config = dict(
    n_layer=10,
    d_model=448,
    n_head=7,
    n_kv_head=7,
    head_dim=64,
    d_mlp=1792,
    vocab_size=13604,
    activation='relu',
    norm='layernorm',
    norm_place='pre',
    norm_eps=1e-06,
    positions='learned',
    qk_norm=False,
    attn_scale=0.125,
    bias='none',
    tie_embeddings=True,
    parallel_block=False,
    init='normal',
    init_std_qkv=0.0239,
    init_std_o=0.00534,
    init_std_up=0.0239,
    init_std_down=0.00534,
    optimizer='adamw',
    lr=0.000838,
    beta1=0.9,
    beta2=0.95,
    weight_decay=0.18,
    lr_head=0.00519,
    grad_clip=1.0,
    warmup_steps=487,
    schedule='wsd',
    decay_fraction=0.558,
    decay_shape='linear',
    final_lr_fraction=0.1,
    batch_tokens=32768,
    seq_len=512,
    doc_mask=True,
    train_tokens=293900000,
    steps=8970,
    dataset='wikipedia_en',
)
MLP neurons of a small language model. Each row is named by its layer, matrix (up: input weights; down: output weights) and neuron, and shows model dimensions 149-297. Each number is 500 + 40 x the weight over its row's rms, rounded and kept within 0 to 999. Numbers have three digits each.
A block is one neuron, or neurons of one layer that tend to fire together. After each block is what it responds to, as a language model described it from the Wikipedia text at the highest values.

L5.up180:498498529545503434460536544523491505546498508441487493463505459593486527545524464497486449484521519602444526509511494466515497541557549461486510475463502563502484538489513495567508467421509512464474514490552523474512466562525521551569536508488492488427509412515467449495524423497429511466508515464506527462486443443601496501568527493595467521545550513517485426503516493444599523518494495532439542502505449486475493530501472492532480451392470488475
L5.down180:470551532503470535526476520552492407581490496551438468505538405542489566556526554500527525475432533485580369475488491600521462570500544466454457479501465443445474500525542563476502518491457497464517472456455525490422574457493544507361495534560537457547540513531473489493585487490499492453555522480452559499514537486508493517547502540497422535470465543508533490494542551509481476489460495533520493507487477468541520458500477469555488457449485451547
L5.up615:521514530553505508490481497499465474513447474510476461501535459553505525547513462492528603547505472563559459526499559497488561576478608470513458512469517543534535409454512487566498543477574495503507539508529476515512422544477476547487489573507441512490489544436469546562448457538453544466500499443488546481489459428442465552450509474579509541462527417511512393504469444446530536588458508566458544360570436565471497503509512487467474585515463533505
L5.down615:488447444439485467478521458542519491463553451528553541464505501501533474520470595411537425522422563503512494472461556562518515508458453458492498565510446464508442492542557493510479486477536468557448499504540468478512533515498540569502581464548435451546472476506491538464573579520523496467449473476488517519518526500469530488517457510490456436512496546489523535520523491503554530488579462387525493555516598489513494479489521480520525479487543519515
L5.up819:549512510534495479450505481375456465509567570547512499454482477511483525489478527498542480474500570579539482476487507483536496555513503475537469491509515497514477520422550535542533515512476482507523491509509531565520510503480531542553514511500482489534469499546470460541508500564480450551491489419524521524506558502568488431536541484448489474499601451539482429479536489496555478506505509571465486500512517543475509479510527502604457480487530484479
L5.down819:482491477448477478480456456532469514554473474432460512511513469544428477491456448606502524439483445448475520537443468530534487487466477497523566522518521504547545510552467507455501515471509444467509556522531517457478472534534491452452485475568567537488528456521523557500422444520446532453495402570474428484497473504408512530450507457464475509505466544493505512488475438525469516516482469489521529457443525452483444431491432452473570460506439464550
L5.up878:459524513516473474523506502480482585477516495464456510474496507536538503466523573484521545455479469505434536492466564544492493505475545443533475473538514589527552498459470507527508500433541484459498487447548529500436455502495509603514506550498450536538496481546498564423440508507455499463542501443518477483520390494552483537543541448459408534527501432498541458505541481440548552481521536505505545509513473483510509502432520501445488471472521500481
L5.down878:491518551512468524497477530516515478504512508494534502492498631519488508571499583473524503448458539523562491414519523482582511550477579487450509430543444478468395500493485452551492511488527492575492466405530481484480519432556579462425492411535506549532428530453491544484544503510467473470514446496465467436486605484536461539551502513454467536534478486533615505481512523508570516604529514463584469489504510487477462507511532544462547474474525480523
Responds to: Light and phrasal verbs. Main verbs right after their subject or an auxiliary, mostly light or phrasal verbs like take, hold, set, went, before a particle or preposition ("took over", "took place", "set to").

L2.up48:518503551487477504548573489494431505536444452549513507464524542455583475425467505458496483553411496538448566511563542508503541540514489440473453437574550562568549453508470546503498484473495543466454472520440451519602491538488501476529488557491405381525471486526466508575462486469530529498502496544515488530502498516488518537516506492513518429468430463520519469569453417523497520521484467559624592507466440510470489469429477537510489570528445461573
L2.down48:513484537529551503559512463511442497506471523498532480464507556560477510470455472399548475491399445478501531547469507543480537537519504498494504469486501575454466552489464537526510478451510576561454461597473466452523455510495483494506525510443492415490470559485535524528450500482486494494528457483550495511482488432440517529526532519467554477475502480478539508555540519413537578582540518536629488505536493471440538469458483526461482534534494460523
L2.up190:568485474531479561539503511514456466503449588505516440524495432442502592470525550575533526507447497453587505548446554474456461527505402471575491471487506459539504474538558481521435528465458528623539498518551521467478472456534518585503568534434486540600495522486578559515486519443560537509502519588500492514534494435478573550531492543532497492535471527572476392423466462521522555512487511506549501464475543514489487534507577523481469559529437523525
L2.down190:457535540543469485496525515421430475523483498562542534504479479449498554542532552501522531491471514505517470481461518447495437518529479531565564426512472435555488458555485463549516442456488549461445475438509559533461481540486513440488496457488512448536450469474500614562481562532586447469527538469453517476519542450544539485520463468514489481513490531511492531415389462518494505474487597613479499552494511510607468527513516572521471528490483495500
L2.up239:490589457537512543501512490529392470581449562523473455457490462436496528464484549522503571471433492507513508504448519521517372526497480522540500584480511504506557492468451517535485535483508513580512528523513530453506558481575504582476505488463464511511438543544551502547502497496547564555488527472470492510578576485514512591527568522561486396514425491564407529460473464503507456510495512450534488471555511519497519511471511502558488508475533518568
L2.down239:434558457559472518525427441500508471492533504536594519452503452485475536538521455540492481553475565526517556441491470493472548519514432610517531491475445444521496532498550430411500506484445538496513461444510561498521491507550506503470467487500478436468515487489463598505541504514497460496498454523491540492437600439559432514467512490515479457493487460493503513488373499537537514537442494457466481443475487510550496506447503562569531556451512506479
L2.up907:548523527529424521489559537501504476551477582508531481453516483466523558466458585460452507549441539519562564485476569500565415577512455531495506476499562463492541456521560520538449533405466515519534509443514522483523524486528577572548499578455473437447492520481463546520522465465511495502519502490483453586505467438496521549513495489504465405518463429482447398509459398590519517525485502505537580517504498495468499501513513598465471558506516469509
L2.down907:453512520580523509474522543517421520496500536543439456467465457535527565522490513521538498477509445485500482506478497459543505517505537479485603481530480457494472479520491493530462439438507602448485474521547541509486504565556520469429497492449465482485479511496521498472499511527493498538488542498478445503449453422474535463547500449532458487525555472504498538473482453540512490541422545522502488484592451490544471569487551606474464525501420492431
Responds to: Line-start list and heading markers. Dashes opening infobox or taxonomy list lines (- Spouse:, - Genus:), == section headings after a blank line, and the leading 1 of years (1828, 1966).

L2.up23:488535504520477492535461525467549509420518437518500510490469478538493454531500407555435542484562498551524570533522491513496417508502527511514557530510513516495453513526542429515514486520556451510477504483462463558524474561532402575524474589589423484565559500492522485441511557478469465473454518455521589505499471470513457532458496463494438466489570513477461538456472493431501477432467523494446496414500411472466478512521506513470484510492489499470
L2.down23:444528512528505470550453549484511565492466542463545474495471476474519518562468452514394555531543531437523429514489489507497497507530499538404510599442447490455409526540545505541552534484522503532502527489443506539418465462446391561529514527492552513501504506500495433458572527498539487482432520493573482499481514417497540514538445525526439482557534502530523516463463497435402491508511527471507501527529451453499501517516498571447521498452525528534
L2.up1020:539517536490549535620506490431519505504534446481519474440512491527536515517568546493437589519480534572538515542584550564512513541517530504524460434558525528510554553562561441499518423449576502454460504411485497515402455530490436502487561566495453497516463427514478510517445486494519496493454519523534538507512450448554454517508544496513431518519408449539478482526530497489510451420525459513487528490530473594504490510466489506533478508461450490513
L2.down1020:560469516534542502537469520483446484488559482493619515515484524449484469504561554444479564471432510516536499492530578486558536500461508517482498502440444515436466571516502434443483481516538533491485509413559560480511501510471472564541501492501520481562412483536473529474532488462430500463471488519508471489416533495552479553550421504455450526460476412507601603521483544510470437483604531483525445497524452436500518513425557533484501529487483511513
L2.up1477:474499554544512586540522489488490504562527440512516553473494537563515532475550522441468492484484511535434449477521503526479529523530527519501466463581512482522510557549462439553502441452504482463475462465569526482431571507495487628495462528501435496521465494465473449583482463534591452500503511487494522524547450448544436501495556473485442434458497477504553534569510505464548498442475496481444538538538475572498494497484496491517479537464474446559
L2.down1477:437566527495440546467535452524469521511490520510556486528516573508485580588498476467489538482413528555518534414472513491533437492464512491495490443512525446546521552522431461498495485502514426466504458409564506462465523463555465520490461502490585510606512491504507517500550466538468504448468509519528482514510552452587466500483492466488488517435505551469518597527482578591512571555490495493465449429574498556541500482454457533516487550463472464493
L2.up1607:612508531511498527486486486422538559483508510415480505510509531524534509512597502484514502515505532549552480480534526440411562549502441535523520438563541521476473524460542488510537430503498470500477572459526474453432437548468429536513483546523532445548533469551502455477508498557488523504513514495478495539474419479501519503598544526492487515557522446552476518534481515475487481462503502491497539494497442492505487483501532522515481479400526471478
L2.down1607:547485492469462527552482462488484466547566489471532526479500478476488467543548566468483533462446461529464511499444522531498524559511483484480509516513468444430463537606507518499570538534463312490532515452552599448475471470487488426500525570490438555445453520561434506463476457547399537472459403511498486490514427438508387483530519530492489495480530475517497586487562602522450531452575520532493422497529520469534519480564530459508589496495492492496
Responds to: Light verbs in phrasal idioms. Common verbs like take, go, come, put, pass, set whose meaning depends on a following particle or object, as in take part, takes on, set up, shot put.

L3.up1201:475466468471518520474475470520451458516480571524463476434516503459496433439419542502522532572496466479549509518461565461543370547514439480508470474541500482482521469462526578487442560485456570544470491421479514496562573510545544547530521495490406516562479545458579502467494469450480553574545515523475489516547538471575510536538517501514466423533479421565512473405509431525523451592467494514496489452537472547484509569478628491564486497502531518549
L3.down1201:442507441543438526550437509520510505508489504447561514476507511448525575466542558523520508493476580477525478463528462524543543449519464521507517460495473405476502545514498504423519480517494517467549469464486594516597551523526455481466441485521447509533494481504491536577495555532520513559491507537448479486450518412551496552623463503526458436576484509549488546436480523466489513462488556487516486490441475472563496475429477474549510517468568502519
Responds to: Infobox list dashes. Leading hyphen bullets that open a new line in a list, mostly infobox fields, such as "- Occupation:", "- Died:", "- Website:", and also cast or credit lists.

L5.up131:485488498545449459491505531517438513523516516548469456445507498497477454454487492549424504433506431451553500493528434491425401488486540474531562541481541510543495477436502515489506526492565507567470536536490537450481502499542508520508543605536475517434517460546538449499485528556446585527600536484572501493548487565539498508548517458517414495564499546474434501480487482463542492551491492494538480448511489497514478548489537442531492464509536529531
L5.down131:489522494532440531444549543490552497515383387519518546516492572512495552484434467468412574536552518441477553593524477510556498426507586466528607485470491519518511547540473549508519526500489515511474507547492476501559542496534437515560443475534490566491523479507482496511536476512476482553484532495406596455475500457601455494508483465558487456521616485531500469492556457452478499505472531462512443496514515487435546533440532488526487465510503489514
L5.up445:440459472507460583503553441433358459524480543521449491513515440520571523476434473494537517476446585497482489487520555504501404502503505461503486451506550535549557443463564535577497537453456562489517502597502590498556516515484576561522535454558449488480438509544491443477565498533519554523539518504526496513529437521549428490509563448584493500543471480528489437515503450533504515491488486521478519509468502509516487470467506503482473495454496575533
L5.down445:451549549568499518503462484442504586504437521511516550484539453473442528465514486502449470453534552532503520532464451466530543451500519443539512489477500480437571462501457535498503523567470522503472481533544487502576539524531440489497483511526505502510549555467520607511504524478505516489486483486525498437503449441553495513465467481503520405448480484475500573495485603519430523500468510457580447466475470466512513505504532489480551449499530495538
L5.up927:468507488544498451491444522509465556532540574525474451481469493499487526522522472506459561525475502493550518481555497470464377491474476486563506518492514477553531489474524552471473519502510511535502564496502524444451453488616479493504591618524448513431497484494528486465553482507463540528556522551583518480542553504493528539559494449494467464519499482486447455458503503468569481536453496491506483456575459510505468529507515420540474514489523594498
L5.down927:479504490506503512456480533478502528519473411503582523491567577511514560494468482531481554539479547454499528511541475530516470452540582503510587477482500500489518555511447582446503550514557568465470488556464521558539506522490471509482392489555420557487514530551545500551515584502502507518500536538408511404453492477563479548481492476556478471550562520509519461497545470450439473512491542508589480514503477483477542489394521476509432452509510476510
L5.up1175:530506556491530479527452458500500481502537547551390545481526483487522451457486478560561449551482498507490512505505451503532491496501532453549538517522532552557494430387467518516545523482541522508504490572545487557471497497500512454559544552577467463441548580505551483525471484518477530481528519484519482501526488568517463524494535493496460474491464430520514460427485452493475518487457481530438478504478490549481495572482465496476496443426565544538
L5.down1175:506479481576481435544533547463579472472476492478575525476434510525526532486536499511488543482457490437521543519562453510472531496484455525581472445556520547515533490531498460569423546545455515518491508439511515500551547502512518486454541523523443522531522524520539548442495607453489496520471517516514566424482499433548436566530529462491522454437509513474511500529506484446486527498515504501589521457534528489489483470508549505515479493532461503490
Responds to: Line-start list markers. Fires on the token opening a new line in infobox-style or structured lists, mostly the dash before a "Field: value" entry (Area code, Owner, NFL draft), also track numbers and table separators.